Weights of a small GPT-style language model, trained from scratch on English Wikipedia.
Architecture: LayerNorm before each block, rotary positions, tied embeddings.
MLP neurons of a small language model. Each row is named by its layer, matrix (up: input weights) and neuron, and shows model dimensions 0-127. Each number is 128 + 24 x the weight over its row's rms, rounded and kept within 0 to 255. Numbers have three digits each.
A block is one neuron, or neurons of one layer that tend to fire together. After each block is what it responds to, as a language model described it from the Wikipedia text at the highest values.

L2.up2:178174120119124113098130105096124136136107092154115136107087128116078183144131127135121111121151162154144151153152137110179118124078127072151129160116120112110146135153073110074176112080135145093131090110114144129116102117121145133138117130171152141134129186172132148119119113115143162099109133151117163161142136129135119158171140134133128128141074149144100089148116118148182099110166
L2.up122:105169156142105111180140154143142138144121142155141136150089097123123159124127151124087127159094146078155134122119135120132123100134128140120148116097138112128128155087131119161153094103148133125128086134139152134067114109134148130125153143119103186161133135122129127175141134114141093177129078091160111113074142148123144160102146128103180184126118086140122102143144084135130138136125
L2.up501:127162126174142098104121120134104141133185138144137138150123143133127120108152103109153087187135164141106132109137116089136128142163076119134112111097143169148125113178112140102162099096093085129094081155093128120113122092107130143128156141110098147133097117116149109131127111116116123155129156125098128142090165076146128117118129135135115123155168093152112119131152127143110093127101
L2.up721:128154123150153121133103129119110101104088103135115121114149118141129158126099139096126109122116105157134163125143136154148145081144112180174077126163083097135136141152144135155103140102144143140124132117092145098149123111158164160129156139154124153135108134119114143149100134092147131162078132116142130129141155123128126138195185155119165150173147093159106113135136131075161114129162
L2.up745:125105086153142101151101085136094148107123124155150093156142121103131146141158127109122071097134139146109129121162126099081118123156146142149097152109169143127132138138059117163131133125133148160118113102152135114121124134142145141116080134104149141100134133189095101144136140125136134129097139103129108154172099146092125087117131118165162097131143073175152117128110164126121140179110
L2.up948:146176098124134124133096127107150128144127156116124119153178115170150128110108201127096101123150156136065212135160137181145104123120101107103166103094106136114175128163138124129129105134138158111107166089139178146159120086098153145067095139076103136126120120120098145104151145071140104114148147120122099108125146105099101113152116130175135141130114127111146094091164095110099128120163
L2.up1212:119146137127107130172152150139135144167109102147094119089133132095108131126102096108158127128142122129134108078131071124185139106134123128132140132151098133137194130148125129138141120127121145133122118116137112118152079073150125132138134141144081133126090142153131168195104150112118129109107122167126110123133168128120080121118139134128082111167132098130079092163166128170132196133101
L2.up1243:123121139154142131115114168088166110109106146107100122125105119091132131184116121103098140109132130127107152129162134095147135137132130121116169112130114148097142095125121092136138128145099139125137093114143122101167125154098098183121110086112156067197094125130138128100112126115134132139138114127152142127094132101089156116144118154122120132162161122166098104131127140138090150113157
Description: Percent signs in statistics

L3.up116:117122125114140147122112160121157093163134085136116087111100160116117140165098128131110142154123115145148165148103156116133112154140115123127140109142168119177146081100134140129095132125121184124122119106127134163107140114132133143069109125129112108128120113159097074096114137098128132201149156108148129148130116108101123126114113114123165129143116114123143133103116100115097127122148
L3.up301:072120142129130133093115128123094088108114150137106106127121130108093104121142122095159124139124112135146125170120123119126149154136067127151125113140150163103144110112107120093150084099155148120111109103110129143159101112148127130131142182141150081154140154127164116128081163110080147098159111145134146136122111126103112139163129104098135172134180117140130158157189119131140133148121
L3.up1027:083132106179165168146113120083122158118130084133127185104146101127103156123124166113111153144158138135113113139146182151088127125092131135139085108122135150127177106139127178134138124124129188085091120119159123099165119154133128151143133116145120114093118135092126119113135135098125163152128137117082156111134152135174158151108146094154081165129147154090154147139094110132137137106111
L3.up1158:119121101115128107139163143069096136130106130123074158187115169100103094158123144142142125121158134138113134112155185128144113137133110101134071096129150163111164121113142121138142089114108108147106131131113082125135087114148174148133106117116121188133121141164137128105138159152137148091114096142104101107148166143149149145120126156138132095113147128161159132115078126140094131128107
Description: Percent sign in statistics

L2.up52:158111130096156123129131098113115158148165125155137133157166115134145153147118159126121129128133149161138131153131169137152115170082135136117142165148093096142130095135100114125136108117146160084124139147150140112074072118151143116146133138160128186107114177185072123103105123093130147165093102083086127136124099112144100123165127141124112105159125093136116114116098149125134125142119
L2.up289:156174161152138104114118129128107102117113119115101118118153079119164150126166140133096146197106162124143113113118173088155167124133133127117151134147135112128154126131159152106150109114143088144154157126102173111103147143109112108152143096100160123092126142117115124082115146130120091133144148061116117148107105108121109150187130129138141129129165143124140165102163134128123105121139
L2.up302:130161109118149098152098091117131103086163121142106112112125114098135170095099107175077146163125113127150135105097110095142137138088131173116110117143114121136183128127114105170102101096099129130166149147084214156104107148114098152105173121131112102105121125155118151135168160077117079126114126135084151150112132099128101135149146134131119162170152134121178117134097130118141090133091
L2.up810:135142139157112112129115066118093133121133139166137117111080144136161165127118140135114151106150131123163117093108104135120155151094130123123118149124140129147131110120102112136116099158118116116138136150118123103098113159110155098151168095098163122103135140118125150145137154149073084138118104155103154137107143065137100189177128141172134132145142129142101149131123098123130132115146
L2.up903:141184097126132142171117098167138139150130111138125096158115093103125104145140108115085156158195107119126092131153135123132164117116128155127119109124112120161148112116109087113143102145128159135158128156125153161115106151125097155132158115098151110109121130094097158146147161059092131154154122083075128129118136121140110160189133157137142142126118128152138152084128136126134135113146
L2.up1012:116180118143080084150150106139100124112132136125101118119101134152151133140163129135120183123119112135160158134105161165137155132122127101108165113146141121084161096096123111126125091087119126129133089105142134183096057168083124130097147103108108111107133123119133138146117080145132138136096139126119150113119151121153094097139135119164125123155084136125125170096131125095165156122106
L2.up1023:157155121161124133149121114126113155169112123142124149156144197098169110137142158141128156118109053099128139116159151142133128142138142135048118134144129106137133086109145106089142123112164129130173153125122146115120168082087137118084110124129141125116160112120156143114119112120090118122108164107116115102096143110133129150147157100131163103121126106125151121129164066172144119158116
L2.up1119:124152129120083140170100113136172170117132104153138126117136127107114091136096143150113117168193141120139134128127131118160172120142136133130160154149102136119135124150094156118124103098100137125110135117117116161143155100081122133138189109134134129132132142110100171147151155119156131132145125119134152133122098117121098100144118112115076086136093110163083115145123142119146102034146
Description: Proper-name continuation tokens

L2.up283:163101149141114114127124096087125134145130166158109128150122169120109101139131112086137150125105167107139118071116095133125140198118116103119106156127160137116160124120115140129143119129123135146163113165189144136097132128136155094128135141142114117168125144148133148085132110143132126151094117139101108116101105121129103127080154117066116126143119069136169116109149156161166077118142
L2.up458:117055131150138094128146119129169106142166156127128165159101115125103137161146102114141101153164104126095146128111151121160179108094153111132123085164139132105094124130122111131102110120152192120139175094119119105101165125129141107147164123148135175146133177070164113115148166126166122148128168158141128107113118165160136101130110121128170131095078143117106107139088125158149129146089
L2.up663:080140104112152171162123149142146128130121130116137120096126124124113143147164120113132142101096151189157139171125138096157151143105112093128145151099109118102140108131155167128093150084099113173120141093121119126100139108132102158118112103152120059131142140160113090130136105135159115116142122111114160135155148148144127194167107125135129142147102127145136081106193082130166137103141
L2.up907:109140158127120129117096075099107129149142130062126114188123141151108136181156129136135128107114117118124108107121148115064127150132130114147132103131138159163145110121125078130159117102122148120150125081111148121116130160165129158193147122153156151108083130150144125162101099068152140154154150128143123107111147148097147123181135119124103111111077166159121067132153115119139116094126
L2.up924:137127115149144096124163211102140125136136076132042136123121127154134126138142102122101105137129142160140103108154123148161155130160129105164128117135117105139152101143118134064141116156120160140116160150152165118109109156102141126151156123156155132183120122123118154125121098151126159110112105135135176138154096129121125120146140111149111112153119103125098136080053127134103117112161
L2.up928:173121071116073149140130125131139144107133104112107091118156114127137128171125123130143107134120096111164109135109159084137130128090093148154091140153144131164128109108103120121112121090133110154129140140133096104089166120110090149169163101165150139139108161127124117063116091119132147106152092112138166157120142125147145142115103171177130140128069138159090087104112127149107118123138
L2.up1166:131117094127136146136132121117092121090130129148097112136125126154104129088115101092079135098089125178151143149080133141110149129146110154153162141104115075188142124128121141143095149136135106161130160144142086121158130156139128124114096117142127092129163151127181142081140125125120124137136104097182118111150130155127161146137094149153110126129164122128108129126126117156140132102156
L2.up1420:090148121110090106114151108115155141145121125149153135123107153112153080130154145152156128099163148157167140116127175138146131149146128148127127118121114173127133145054118143132130134086071110129139128100124109149119112152122139112177099128130127107127124151123151123146128090152149145130138107110160138140149128084151087154148138133097117177142153107143115090112138098136119094144151
Description: Mid-word fragment after b

L3.up788:181103165168144116152109109161120090124153099136128145126144123117082112142147106119136073147150148141137090162136141154092136131057133168097137156104152131143139120077115136155120150117140146133163125170140130119149119088117148145093118152111148127099112097111117158139116125169117113167111134115072159089126155099125171154110106109120136115136141128095170151164130148182145114124114
L3.up832:146103122078129139152146077120138122125156116150136119138088119126135089139141087108155154127105092119179151154113136060173116148121116108111124122162132150129135131130095139148138132125120192149145141139119099147138119136104158087093115111120154150141113128091131136154168176101126130181095110079153155137136098149139102149135136131154108121108144081108124155104116123133128146153165
L3.up1257:176130108131128155174149137159126162098086153074129131137119132112107109091144129161151156157133087097131152140138132147084095141098099132152094168115132144117142136134146139109112092147114122113099120178119137151098160193171187154117143146138106156122176075146094153108104139158137100127101176060155095095168173127104134152123151129181168132122122127102135142126127157070084143143119
L3.up1363:166108125121125146145094071128112118110160117190128113149147104102115113087116095101104169128130119114177133158140130127127153141105115112153123149147130126131178117119094111124155140113129134126157120144093136113128112135128163093121127197134117175128097125140106195147135131115108146148145139066161134118115113119114171141105151098105127132138120111136108147117116107144159140078132
Description: Verb after named subject

L11.up289:107154154133099052154116116137133114141120171132096168115160141133117148166152091139151112112118114100157162105174110118156094127115119173129139138154125128108128173120124121176141122117110139141112097119147113188143146137121122122179105090131136144131130127081153180089141136138110140118108184112135109178136129142179138160147144143182136148189139177113144171141105114114120166142088
L11.up1451:149128146128130081156113150151093114145137090101145099084153143085117144131136088129188095133089153092129134122132106071130097085122128106124103135147134122129135151121200105145152142122103130130126082133133093151149110132151114095175117116190114156140151130131137117166132135130111152138150136136106113154054126125156106116128125118134110079148127143103150079102123150131108125134096
Description: Surname-initial fragments

L11.up50:110163138130155130211121136124156124108134175096164127136143169128157151163116132143100165132124142126148110154147101106096129104111129155130155115115132146200106126109121121111108185109188131124163136113136125153097123153125121195147128160123091123155115165116094104117119154136122124154075149086135114121110119117097100138178152106170115119137086106130129135150128153144107112107097
L11.up62:118102126088130106167131106153151129081087122115113150122096122100134122089114107131105100128153109096111119134128093090119124157104109119163109087163106156121186092119120107126104117112148092108141093084102081189139097078146117157164127122160124133100146142051102120112134117091148104126075133136146143105125178140128119141135111123173133131157154165124110142134118090130112145120105
Description: Opening quotation marks

L11.up518:145104151063106127122138135140149144086140139147143139094148147133134161128122146138106109150135076104148118155097142153127125109104132120108117136105118145170146138112159150099095147158130113128102129137153183131110139173156117133141122101187165145093110087150120126126120155175099111171097132129127130135137136130100122138124135100105124102115125167119082137099129121179122170096133
L11.up1223:159107151113179159157169112137105139133111133178134139182138078129135145140115094138092171171136100131111086123105141138095117118101116108096096113162124145088149123170127100137119149122140131111096106073112122095112187134131150103127177093158113135145134110115108143139131123163130126121148104123131129105094172113142128155112132143141135131171098173084137116142124071109156117143174
Description: Function word after names

L11.up1110:117157089137086113170180121144106099127095141088108134103130176141087145127174120127115110166108161141175125145161099118089133105170105136131172107144144132104170133103114171138101112115158133084129127151142130128131100085146091125094103088138093104120156114111166155134183169106141094122089120147098140114131108138125098135132157115068172158125139143167133154070145110124092145103139
L11.up1242:119120143121161130176155082161135099126109115112101154112123159142131136122072138166139092139113178134149115178113101170153155118102073146113161087173103168128148142108097124094140139168108115127146170143134145142092158077134144130110116104102146115128140106174146142101079193146126125126153110131115172173130164141148124117151122126111121160157164139119114136095139145164117103105093
Description: Table cell endings

L3.up188:112131138129094106104082078150122154137127137117105123104091103153158132145144134160128089113148135134092139138141141164131137155133125143153123145141105149155120102120073110157126103147121124128119092143145152171129125132131127129108104083104184124077182168117121118157150130167140100055165143137128071123148117110168109096094114129146149108098126170102129150115140170149181170134129
L3.up656:148089153153127148110086122164130114105124139150109120133118123115140150118119143162120108074119126101106162178136118153110116131108115086119132130108139121112140116140150120121097085089114128130147147121152121141149126102161112159126100109134134148145123157140169154067146130155074165101117088169121134071160138131127131144105129177113141153122120154107130114146183143118131154124108
L3.up849:108055099120140132168154104152116119122107151156132106063099173196171146130104165110166106095117099073150148112154116184130119135167113158099098124105145134106113098119127077141100127124136098116084142077109153193143138092164153100141124147067110104100129174165131135078157107144135095143122121139138165112181125129123149173131130105121124106098108142168096149105142148142131151146146
L3.up1310:146107109113126142149119101117102186162054133137110086134150136105189162132129160099089092151087109119127144160129102165108117133133110123122127124133133165112109095128127135125094137145157150149091151099144164135111147118085062113136104055147118136141128161092136148101114142122108121119113162161131112120126150121133136132153132135110136122145120137145129124092129122059173125160139
Description: Ranking and ordinal modifiers

L3.up854:098129121125139139137141149120122192127116145136090093099101157130138157110119124144112181108107136147103134095133110109143151151171194156164117124144117106108135155127099128128158110139156090123125115141055141110095087150147142109146137092106130122137110108149111104121120158090154123112116150156078111117113109113109104116118120095136079133153141140089157115132114132139149134140109
L3.up1181:119138144123153145128115101110110129157156152144166085134154093147154158086112142131105155127126126139125091160110101124125105125134107131120123144145156096148182107121071123087133090121141103108091143153067144138106132181123107141151108146118137115131125103115124129113133097114115093160101105099124147149119103041096119112122118129120137118187145093132096141128111118061181141087106
L3.up1422:141124126086086153120113144158102103140137130112151141141096161175163153063134137129155131127148130114128123151117126109112104135107126114113131166103171115125100118115129133100095171109104088157160073140101128139094115118171132129112084120115151118156102135151167074150163102117115077125093091090149116126119125131094122131149154151138149098101127132140126121164100129108119108133181
L3.up1479:103160129111091131099088164119133139119119125134081124165115120127111154129137100171135128095154096137132142156188121130138109122100103124130098119121135117151113114110101119125082120126119105150142065119100075136102156116112116152165099149104109091079130175118126102139129105070181135122098135119143128139103147136128134144119117112129116174169109080114097098104150101135138108126148
Description: Start of second name-part

L3.up262:116099134102130148148141153112157128119087116111119122137132140105075114142126111145123115163112120127118190134162165116104125130152086132162103163131154113126153159115121117129146108162153136142071102136099179146125149118134123149127119107143117148114143108115136106151108138159082100134128137138152120162167124188125112131120179156126176134153118121064146131111072096108114112119119
L3.up1189:093149112114155113141177121098097136145115156127138066130155133150147116122101140169142098142174073107126127162134118135123124093128110107081122105072138126132129132101145155138115123118118139144125110145085160112136119157107100098143141121099130124147146127118124131130151136149128184134146108112107118073110139176102128117108121120129115106118111148153129104123139144123132177127142
L3.up1280:116176150148145133082103088141105101129144169146102104144187128132135130128150149124138131101132106100120159151135134098096111087129136131098138136131100090133123199116103110120125174125129056159100132145136109119107090156125147132098096109114135120133129140100125151120113169111143131135128121105146136117109102125108147127140155160150112143189119163166162107112118138123141151127188
L3.up1482:111151111101164103146165123112087129146122147121129069118150130154150113123101132181143107131170089114142122178121142122116127096134130104113107097092161112166144124071138145130131128117112139123110119137105144119120134138111112102139169117076119113128153134123118124148147132159098143134140118086101123083109143172106101138108130112175115113100120141145108101129153130126131176126156
Description: Post-heading line breaks

L2.up184:124147094113139181126155151166122161110138114119090135092085080183117144114132179130141116102121137103123108136149122125137094183081131110137146104098142134143102122095108114111131133086138127076118127129148144144110048117094115126165134137146095141062105149135150150132105143120132150155110112182088081130141092161139125134096139120115167118129103157133094136130120164133153137123095
L2.up301:092098115165109098172146088145092123143113131119126150104115136136133101136106145050133145145128078131132142092119175155079124157125135132074092118110113148183115091139119104131131123122144164133135149140141121130132145130085133073145130122105140099128117160120133141174124127155160134130139158112136146129124188144119141149117097144114114095115100180143117126121096144094092170142118
L2.up410:119108147171082139178114090116082162166118124160104111131161159131138130109100128165114103144132137151138125174156153136147129156131100140163170163106115130127109110116105138123145116119120159117091121106105162141080081117166121149129109080162132152095115143141112110104128126128116126098147130130081096129119142127112166171127112088138171154105116121145119111130107142118168162154155
L2.up989:124101126125188122146086164139133131163132121144119101128130131164093160167101053128101131126103141125176111143125145157118131170118126126126113114159119141106103171094106079153141149128132152088118145146122119135098100103133091113083119123128117124095127144116130124165134134172165112135156160108125117148104115134140168100084101132107160193122122116142115111069149061072152138151159
L2.up1121:167112122145134130091152133136118151105131125131119093142118121140164132117134113121096114167084103114135104133114133176129076142129171127122095114094137151143128131174142099118125135144131091150096152137118131149140167158159153143160073106107139150105096153085108145094096121087133084124135139118109152179121159150119139146103123174111127112136120160172115100077150117103131138133108
L2.up1163:123124077162145160112143135103177122133115078148149119135111136150175127074121081113144103122129114126144107174156169121137158179128142121147179134104140128161126100138104119137133116154121104134128126118135105085142122081127128154111115121170165139103180174084100101100070106159130117154122073133092123147101178120143123079121114144139135186109111133123113140117133118090153136126126
L2.up1240:169090121101143105123122144124118113169077137157157160092104147137135154164141143096120139131059137108135162136108142135126087116125084144150137120152075124123090135098154117147128128109132136098192075122174081101108128098136101147104113133108168112116095169126143084120154145125129125147162141103135110121106088123152131064067128126109139102091149146108144133101128107128139145099135
L2.up1301:075154151128121181119087147145120111146151103129132120135133163125119139149140138143102123167126116125148149168150117124163095147147131094149165142135118165174119113126178133132097154113072182107105121161159108161123166114121179164133112094122131134072152128123159129115168144141146128165107122175134131131151127100120118111121120139102133153146089166148125102122174111117124110145169
Description: Ordinal and superlative endings

L3.up431:163104143138092165161121121111125103116153149123095116170112093124104114129154128168118138124126163096138136132151122120127130148153121120168158116140114114157142116138135149120123134087114091139144124133114114116132097159146148140135096124153129147089129117122140143113159140097080083128148167137082098104110103139103127158148098110099118173132133125074124100126120161092123113157162
L3.up591:112099101152162103103148100139141172127151119118124106148125139104117174158123098097145121108103102106156115118111082110081085142107129128148121159165106111114135142125105153104135109145161120138177174088136110147147159150168122168101116150112129117168119147116115148075117154152151128138112076138142122113159149137123100067132136078125142157167136120129157125160137133119100146161112
L3.up798:171101113206117173157100100146100105137127175099134134137207093168108143120122112105122149125142136071171117167147106168093147118151148134121152146143120153113103106125161100153107137134133115176155135096176136129146127130073119143103141155110137158126106106105140127097147166111125122180153055113134111141139126160140107145121117098102119109161100120120167120110131159079145140165136
L3.up1123:097110123132114087155094079129102126130153154152106118125111148084122133098094129099155102165150134137124161110115094125146084120118130169121148145134140146148142117110158117162147181126136110149128140128126130155135116121119132094084113147166124148109097101116122123127134108135119102170081131109110114143168161129137133131125107088087125126130137147095126162110104115117113104148130
Description: Postnominal "of" in names

L2.up147:086114118108148189127134075143101118113156093161135075158136139095163126122109132144135105136147106078156083095107134107135134131172110119108145139127138121134140098113050153151159149121103138137135117137099115122129153153095159119112155113122143099137116105111108181150177072118127116121129159132078143066132128120125148141160139105118101119146130100125164163120127096144159136134111
L2.up266:129097112158124202131110126146104148124096156119088180126156153098145156140096095116104126121121144109145104152141132096078132125124119110174133137109111128113125125099090124103124084137183115127144171145105125114130156146101110124166181122129181082138087132090163157120147161146113117146126105096115124176120161152160148114139130150098096131158105125119116117100117129149188078095159
L2.up350:110156120122169155110163086126136148144145176104153124136124105127122141149125125178144135107122131145130103184112152133102157120112127131083097138111133102146159071121101151109099147136152086102142130137197113145182113155109163131091127127125152097122144137153112135164146134155139093111171149102108125107144164095115103180156151103119140159162120082148098135105125103086134087073129
L2.up592:116123075112126127122133144113133104140103127156155093150112139139168129150136155093132107139153113134129078121129142107069124127135088136144108157131151135126126121107157107151097114119145113101168124094111088091129138127153131121106135119118138109097148138107144117136159117150150118127126137122104185115126099061150153139131137119124141111090132121112129095122136060141134160160141
L2.up670:144121170113142120177136145147117128098132175134129138160138056124155130128096127124109118134129082157112074111093119114144147108099148125100151116119135091135150072098103151116128166148116134165165109135137081169084143128138135153126114092120121146122158058078146116083119115129129109119149089116088142123108132101082090120124101144133083128121079133149151153124099117100162142153135
L2.up682:121103113158118090129151138122136132165162102170119137162132118129164112162153119146155112125110126127122096145123131111149116132163123131176104133129141128127166142135123097146137159128101132141141140156152129139120088201129101161164184130114104109125117094106121131090120125107091145135105157149077151149099123146107138105115136115173141148121178120153147149107117124172174119143144
L2.up1316:081125171117162143091130118139151089128142111122136118149152105133160123101183128101143130118136124118135106133130128097133152146153146151141119127118144103132153131136092114180111104140100120142142118137164125095114117075116159131059131147129150100102130113150164118128136089133144137130082111147098137116133098095106085176167112086133113115154132087151155157151131099160095179161127
L2.up1417:148106140123138133126120076118136102133158075174149078159135124120135095103193096120121077135132135110162079121128134135098148145130114120102150159125134138204138084099086135138166137110120142115112119148126095122136145138118148071142167168116120163115120101114103117126160119106156108105131129103097161136141134114131140140153129122128132148130152138113172156124137117153170139136100
Description: Word after a name

L3.up322:144141076146139082134160103120170056109104156169118125111107124130105128085197107134108106095132111086114080129111145097104122135122115114118132153101124148108146141095139151122134135122109131137129120142124179139125139147119159136170141088155127099151121151126117099127098068159192134117124126129163111132178145103156129146168138149152140123156114137172149082099108118140126116111130
L3.up1244:175138125101090123190114136130129131158128085184129159113121127143135136150162083143122130125114123145146110086087145120108125113103116152108146115156150149120142110138098139116111110161162138159048124142105109126118131168130142146122123117136153123139112134105148133169136126103137108109090140137146140138085169100105118138110152117114126166182125147141141098091094147145096131162158
L3.up1485:139136120145146146193137126117166119133080155146136129137120083101080144115117083122143119118127186080182112120116166160137174121138121133137142077119168162137128109122164122109147138150117107134097139122140120132131168124104085123048113111139089129119155084150138147140142102130092104156106112130128117084132090118115121119111128109146180082185082138138147107115104130082134125094169
L3.up1504:132156054134119112130131127142141059119117174143123121173129095111144114139145145092123193136107128195164089099097138139139084132100094120157128141129111101136169104126117155130121155119110119114108120139148140166106155114150139118130127089123119135137141126139125128121107126142151116088118136136135172125136153159140117148142122103121112110095190115169117139119119113093107125103188
Description: Mid-word subword fragments

L2.up222:147127102123108156125115138147156133151124149119122154097119134145105124163139156155170113099118155134198169148136115151110113117136118130173160130081123133112102150116099149162107103137107130105133096121138164092126149128098143160116122111116169119103125135132189165117134145103115137114136164138136120117106143156157141160152096167117121084158140172061119115133180155123139176130138
L2.up247:159115160133152104117139131148107081171106148160145139148123179129065064134154120161109117149131140121133130082178160144140124101112124092147140092139119116126179122164129109124127152159131114121106153119171087166109153125151132149109125132107162133160132189132181094090118118116173090102125101081129110165133158145139127118148129153089139127173153150087117104108114149138141168166131
L2.up661:137146117155131145140144110122156114157111137168116097075117136111118146095170124150125072096182130132154121151142126142136119132115131125141104103155127153151110125151111133138129095113071129119162123151142157136109159146145110123144132121118154122137138152107127123112124093127131104096120141125115122131097151124116118132126122152097075133113176159156120125110185115081114115165127
L2.up686:114143108158089171131131128069104092146127109139145131179171150129154134117120130134116140079129128110136094112186136125125146139156127137164091114139156132126111123085127142137112148128140110095136158136128132113138127140120136136149115134105117106113104132124113105096150077110118137094103153155107123122101128119110156163109173131152116135129150137107156092146097128133073161151098
L2.up817:170180092130112097144106102153124094145100133179116087120130138132138157142161121110129104095132149149131091091135120122116126070140147148159147093123163115153135142128098091131161119157141125120135117129111141103139140166127114147125131154147149150169140116100169126133147121077136086152149120156155140165097171112177115139111142146085130136114130153150089106115128161136088132096137
L2.up905:133113113111123153148117154116104133127129113080122111160135160127099080124161143111135120110135143125102164128114157144134114104170127092129111157145104087130102128074127105175113117136127114123085116100092102185107128112150193163106146134137119150107125125159138165148096110154131117161163148126127145100098111160165178125119115150172110106130148139134127145142083100143106172134106
L2.up1083:153161142147091109195138140151107130148121150152127139162140171135088112161095125115109143104097131069098153117119157145112141127125081088195148136124126119079156150105144118117160093104085102125113138151117138101160100109138119140155118088144155161113142142081162121131105140128138117136094097160130125129149111125117164142117165097124098121150128166105127134099125154100135139131121
L2.up1372:110159076127164074101148133092130130139170096113123142129127158060136179136156164154158105105136132134109162129166130110171122148139132130107150127126113112156103145108116088108122109141094129078101116136124126130149176112158125121147154127123150138118135154128158133084121124133136196127114186131113151116148113149152128200128102096138080102124152154176134138121151109127171146147129
Description: Newline after headings

L2.up129:109141114096100115117127137119108116140134128118122170123127129129085131146160122130151156101139143163149155125128159126175150156161158140157099151142104129119160144114126133130136114125115124126175068130143140106185091146082107151105138182126133120139149135128141117152106181142105101167147116081104102155129129141132156120114131135124113111130122151097137091117093157122087109126153
L2.up620:072129138150094111167124148132097115110128110096151103146134156144097137110095123097125136130175140096112119130172129100116141123175129139095102100116152100148133152144097118149146117119128112118147128123112123145116144140136128122128114119130145121114103170152115102133106097115135111139138120139114176139136119156109127136122167121080117153109096152117081135067127090132125185129116
L2.up672:088135090115128165080141129081102102140144120166126165140135090140105144111148142136132107135115137138158127121105133112124165136106152119119161078159110189141132132137108143129123150106138093157137101144142139140180128133150107095129113120121131102113136145108141099162088110124122088133104139126066139098090168093127122112105179118115127106178091147128132120130102090119127105145131
L2.up842:115172129148094154141142124053146086138129113128105099128147128148136130132125171129181075108104122161180119123120122128101109125098097100069131096161175148130156107190120129124186125171087096142147099155128130112113132104115172125170153166154157072148111172140168136148119099129152080143120126144131135093117125149139181087134138140154176098134122120125097112145142147086130183125126
L2.up898:152146099144107109138143141097114118129122143122135114133129153145152138132106184130100140108112131154159080157117134149167140128100130090135146133124156159136143132139086150120143166122142162142110157142138110167122130175121097131124115148155115121152070161147160111095092171078188130128136087137158138177115111129154158113110093110119169156141146128141100120079103161146112127069149
L2.up1173:064136112126137081123091148062105080147152184128126069141141157101107144119101126111126146135117124158135128129126120075144101139125129144103135115128172128095151164152089105139179164085130134130124135130130146147116125110148137106164123125128121099159140143113153120094154157085132130106150132132179128163113123148086122137119133133075103119090126142137143128125101122128172138129104
L2.up1333:115134144138098171127134118085107178137154152121101133097108146087141136193165168115147092152133143115119117188121127149106118124110138169124102112154057117154145130152142135097155096146088096125134104132137140188152148115133141116109163176119141152131102118139126141135093144155116126103162109144134108108171158164162126111144138088120174112164134087167118126113111183118134143135171
L2.up1391:120145095135153168144124119141080138103148119202143136133181155143102129152138127145159149129072118152089127125086131156102111110088110080150144117109104143132119135114131088132133137159125122090159102143147096090113130142139146160106119119149104156127108119067103100125084079111101169137149168131122093138125120167142116119154122093130144093160118123116163128108125148123158138120119
Description: Of in fixed noun phrases

L11.up35:118137071143128146105133104155157161129110128068095148143167129127153128100126133112117105184144105171171127100119128172124148166101112132153127143136155130121129105094107139124086191157120150151119140107135135160115150131080134079151110131120154102116157174142124133142109059119116127123149115090112120138111115095115147145209146150134122138149134152143160111112139111116084122110081
L11.up491:102107105129142148123132137151138141113096120164153132096136102098161136182142088130119099122115123121182110158144153122152132135120146207120119108130169105129136146183147095154154118171132160161132151113143109131102109148081151101173132168099125112141133108144120124121130104086120166167111125135118119140131166104099093091118137140156112150129129112102130126116149145114116138117142
Description: Ordinals and rank words